From a checkpoint of a small transformer trained on Wikipedia.
Training: a variant of Muon for these matrices, 235M tokens, 7774 steps.
MLP neurons of a small language model. Each row is named by its layer, matrix (up: input weights; down: output weights) and neuron, and shows model dimensions 80-175. Each number is 500 + 40 x the weight over its row's rms, rounded and kept within 0 to 999. Numbers have three digits each.
Before each neuron's rows, "fires before" lists the tokens most often just after its 100 highest values on Wikipedia text that the model never trained on.

fires before: "ed", "es", "ions", "ing", "s", " be"
L8.up95:476505510513476494473549516521522497521496472520524519376467456489520535450510562568436459502486528472497540483516477510522551520562435513584503507483531449533461520560501533449502510469469474517474506454449552493478482534478561493429452434476479467451454554545527464527455504507530485593
L8.down95:517526541498565552405491505498525447543469511488536549455519500489541538496517431553445466447494556541484406494476531505558495468454557512537537519510499434516537432523480480494485494442485485522433431450510549482512497504564472501467486513509453601475468512497508508413531549537576489504

fires before: " |", " -", "ro", " –", "form"
L4.up132:463450433544518455507551500440422442530516487486408526531518554424533508433518517569492480512555553501519522497570501564495493471499450493449549411530509525477464498526478427506477477518498553530486549491488517549467481450480500517499474520453544454498482453558587462529470481454530550530
L4.down132:500429539512484486445440623479500450476580438481448482449417519474457456533453500454547539517551518525502494437548550543522475514545468527562531578498515539534489502476436434464501563430499545422482492488434565450528534580500426474477510434561535552486535512504447552504510499567544508508

fires before: "=", "C", "ing", "es", "A", "hip"
L6.up764:465543496492501487553481497524483530457580518513506482477522531462470497495462481460558486491509455491521609440500541513455574536474522512520555547517513519526491538527469476515439545519505459432500550506499537519539502484515519486457542566486452396503462573602519413457507548448529469444
L6.down764:524536487498465503570448466450481518484432457478485458482545474531478564486483442513504492469532536472549470474471503525603471531549500556483495572520536481500482509514481431431467513486492607489525522501508500473550473501530504621420477496534522479499503538530487476492533455478508485489

fires before: "ed", "ing", "ment", "led", "s"
L3.up669:481547427507469552493446439475503540447421463469531531471527505444493469454498536506580519533507431465493504441500436480519546505500553516479515489523479450539527517531483524525508520460552474526475466440489477528480467480504454512486569512517497539540552494487519506547403497426492507534
L3.down669:527566430501502489453492440538480446540563532571576524475531512517522504474495518552495478485482515495473501437525474478482507472478490483532481466457552525518483504489481527537462519527443506529433487511509513503523499441579436459467536420436526479518546518450519430436529520568544504526

fires before: "ed", "ing"
L8.up345:505523481557566490546463533496571518551479465536498487457481489498488537495476550442489500521484517497520441477550511578494488566468476498448578436494512445530575474468507564483487490482509524447474460494491524622469489503459498545510489452447461443578493456581433486388497501476517547602
L8.down345:483534534483527522481508555478540499468493439482562517460530489478523534515484495538485461527477466500493574542376493461505458527469530482538498547449531442484501464457547439568446409536518506573459504538512505428502492534502491500448519453493503532434436563479515474520543531479496507525

fires before: " the", ",", " he", " she", " M"
L4.up174:558477496521419454435527528474498494581520446498474592453558448495503440602447496527528463547501523455489506500459484482546572469417495535595486465512492544483503493590491485518504488479533426494510517526513503464489474458473525508485554509486537495478520489543545532458481468504474433467
L4.down174:469496475471511471421482500516455538488473484478463477503447548492534440530477484554493576514428513450520495550476548545452499468495547507497483471523498558514535510553523507563493506487488530494522472533469474546513543516570473465518529493515538511445474511482526499467508520450487525388

fires before: ":", " life", " ==", "==", "em", "ar"
L3.up665:499419531508518515474449456452510526473498458558402451475479544536453486526491540430500410474484469504464561515500521496537526530516507505571494568546464529459469508569533463480576571522475501522481497445416526512515493531477431547531525495545476439463564484585488551455499477561483559566
L3.down665:489431547511514458548522437446498602470522537511507535439487456510495462484529476529525493477441428464500484514490532472464504494500564482515505466494490543494489528485503541487453518545545493493471544546486440472618467433551535528482548466429499438482531548494544559443498521452518463510

fires before: " |", ":", "form", " l", "ished"
L4.up467:506484500491517528542457482474470469523512509466506549491472485497467590518535502408522639456460560524480462559479525567486448479504531396470514527438432458510527553494481469504440524457439508504557509480522494509482495470557417530541521513482514439437473551501536588512463565532498494506
L4.down467:524498488488516490586438526438518525532492518545438537498519545543461509471479493465433535513508473468492478508573549507551465540534566478528486555477561506464492499437513460511595480498519500547464513458452478519489467449522442447498544523522487523544488530478504506580412532510535456493

fires before: ",", "ia", "a"
L8.up394:536482326564517506478495472558507555549486545542448494536556495452462572524456562529499538524465474451478556473541475498505508502497531465482419496487537521481484464481457517527503436446459550468545505496503454469488481496549508476525544486535523531483458500440501475496503484494500481483
L8.down394:512575535524491506508438554483489533472564530520486540536515441497516498561458494538446453455534515523404582425528505486538471558589500481462549478484472555440436501542480413511506557481567437503458475441505453480499457549496491498528521453483454476547471476491509465471480521517553486468

fires before: "ed", "ies", "ion", "ent", "ing", "ition"
L3.up720:476474463511525490559377612520525513498482523491452541442375427571465518511550437582452549469470450470511520517528483480516482503516596387484524447509480518446490536515578491532517567536523512498473531519431522509486550503474545495477506477484525521488497507424445545454520507524472516575
L3.down720:542477543467475481488549480503516486436592506551517492463520541519480458512466525549470486539486519413463570439507488531480585543516503501451465413491526544486461547543512506472453515445586544548479551549455502491452540579497468466428435453522529543498533437493450473500488533563499509595

fires before: " |", " the", "–", ":", "ot"
L8.up645:454562482508501487508528458525476539538506426537388493431476500549532565534523573481459454492465441547438483530491468458518501463477547477494523502525514525502507471417531465482467462533454474442502488506525598579541531474458551522420587562485513497448455494508415517523459574484584471487
L8.down645:587454488476491581446454499550483473503551509507491505523506428472462564444485554525467433379482525460462530597518492500457499495514511471462511497428535574519538589527482484459478478479511429455466511516493486516438494563481528450551498488515470494555539491458548496545554570428525498510

fires before: ",", ".", " of", " and", " were"
L2.up554:495467505461480521564589484485517535502480429484468520461540527544432591527513533547500555454434549559484493480530479534449491509527478553533483478403550485508458510491517562514499504513537516533490516480471508542496518492488514489535566558522482458512480467532449580503429475484435568490
L2.down554:466510486415480464441533521530483538486551530485418425410525533443524520485514482549547505550514482412544500497466481505490526516514519503468565606510488478461522492468489428504475502523473540474460474586512491426477502533533472573524444482498570520464467480463601442479488537508543511507

fires before: "ed", "ing", "able"
L8.up704:425538442560509513449473496532488443494430505495485515531489518508520516553491512550485532515536488501532492423448502591362589519529499537552476456509537461535491478466438574441438461426482526492542486581452499469508486512524457485452482440528420522510503453544459466485485499507493496504
L8.down704:483472483479508510448491491530546512450493510546522463443519496501472470371468528508471504439467467519544514580508558425506465474530504496484481522438469511547481498609508538563489468508544507525488484439475518452466540530506480552505553445448538534528500509499560445446463475473496529490

fires before: "\n", "er", " for"
L6.up536:485505489434495524538562473454447508558512466462530491456509484465524520478539542474524464561467511513485467535429458436552505491535456517463418479554491529467566509552457507485439589488468437447517440518541565471516497385456459588541566613513490540487460513514467477501566546499513463513
L6.down536:520498488507494555459516542554529541538556541433434480498477494576488505459418491500499531515524461434477465477513488451433574519491471482461476462506508494459468504551444565487546467469492519551515446485489521489520509566514536510526496523528486519469470507514459496526491506444517470508

fires before: "ed", "ing", "ition", " and", "port"
L6.up519:464573606484470459473487486473491467537457483472487516499473462512577548541478441531483474533538494523500530451577508502452615466528512438540589524459543460617544539525501461534498551509551558487441474563458510499484467509443503494441539429448489564508462444442502464507409521497435575532
L6.down519:504503505484477443482524492564464440528439534523478482459470462515467558535500475458425500419512538560516465526520485479513515473597438482467500491492489477567458532465429433484481566432566542545477490520441525497500514493459447467592486536535548507467487485493496560535483507463493530536

fires before: "==", " ==", " and", " in", " on", "ruction"
L4.up145:515471530576563440481555475443468521501520567477542445462519546571559578578504481470518522468452475490500532561514544442473455495521521424539452514478550511469490507483503438487533575538463399508464524543472523449442529565532500519451463458521493457517473463543496505429546449457546485537
L4.down145:463484574501473472560497469544441499518441527540491550514520499431446565449589521432473455508454530487486536523554416485521546516484475548487530454444456478502511496460443526561502537572542500500513527509530518504535499517521487496479485497468528534516542492477544483499457503536413565488

fires before: "ers", "ed", "er", "ing"
L8.up4:451482372531494487498500428476427468491510425576514543519520450461549506539398558540428539574458489512494507524496510541486573547505454522550537478531482546517548495526534491489475508542483492485518514489521447563523407469466503577455594447495469446535494500534497488459487484481538502551
L8.down4:446589540564507474474476444529521541501484452603621485409496433549502511501454523519462449539446528544486486483558535499495501490513436519486475481487478500466437490485502573527445510581466467536507477489464518455508466479597480542493565517486571475507505428484568480554544483534408507586

fires before: "ed", "ing", "s", "or", "es", "er"
L6.up622:517475576466455505454546464515560439578535450513439541498542482505515503500490522481547577447547481491487480505568546578523534430498515503414473463537484521540470542524507535491422497483491500544486482426489477495464506414469504518460553506494466447536466500529435446506495501546540479481
L6.down622:494467466489535498427478554459498559465484458474616475530495489477464487503520483533500481531481567537539489478460455444518512550528476563535448459500504483443583551576432453466557518489486588476509487538525493505476500438494511554487537460532500534510439519461450431453450586457468484506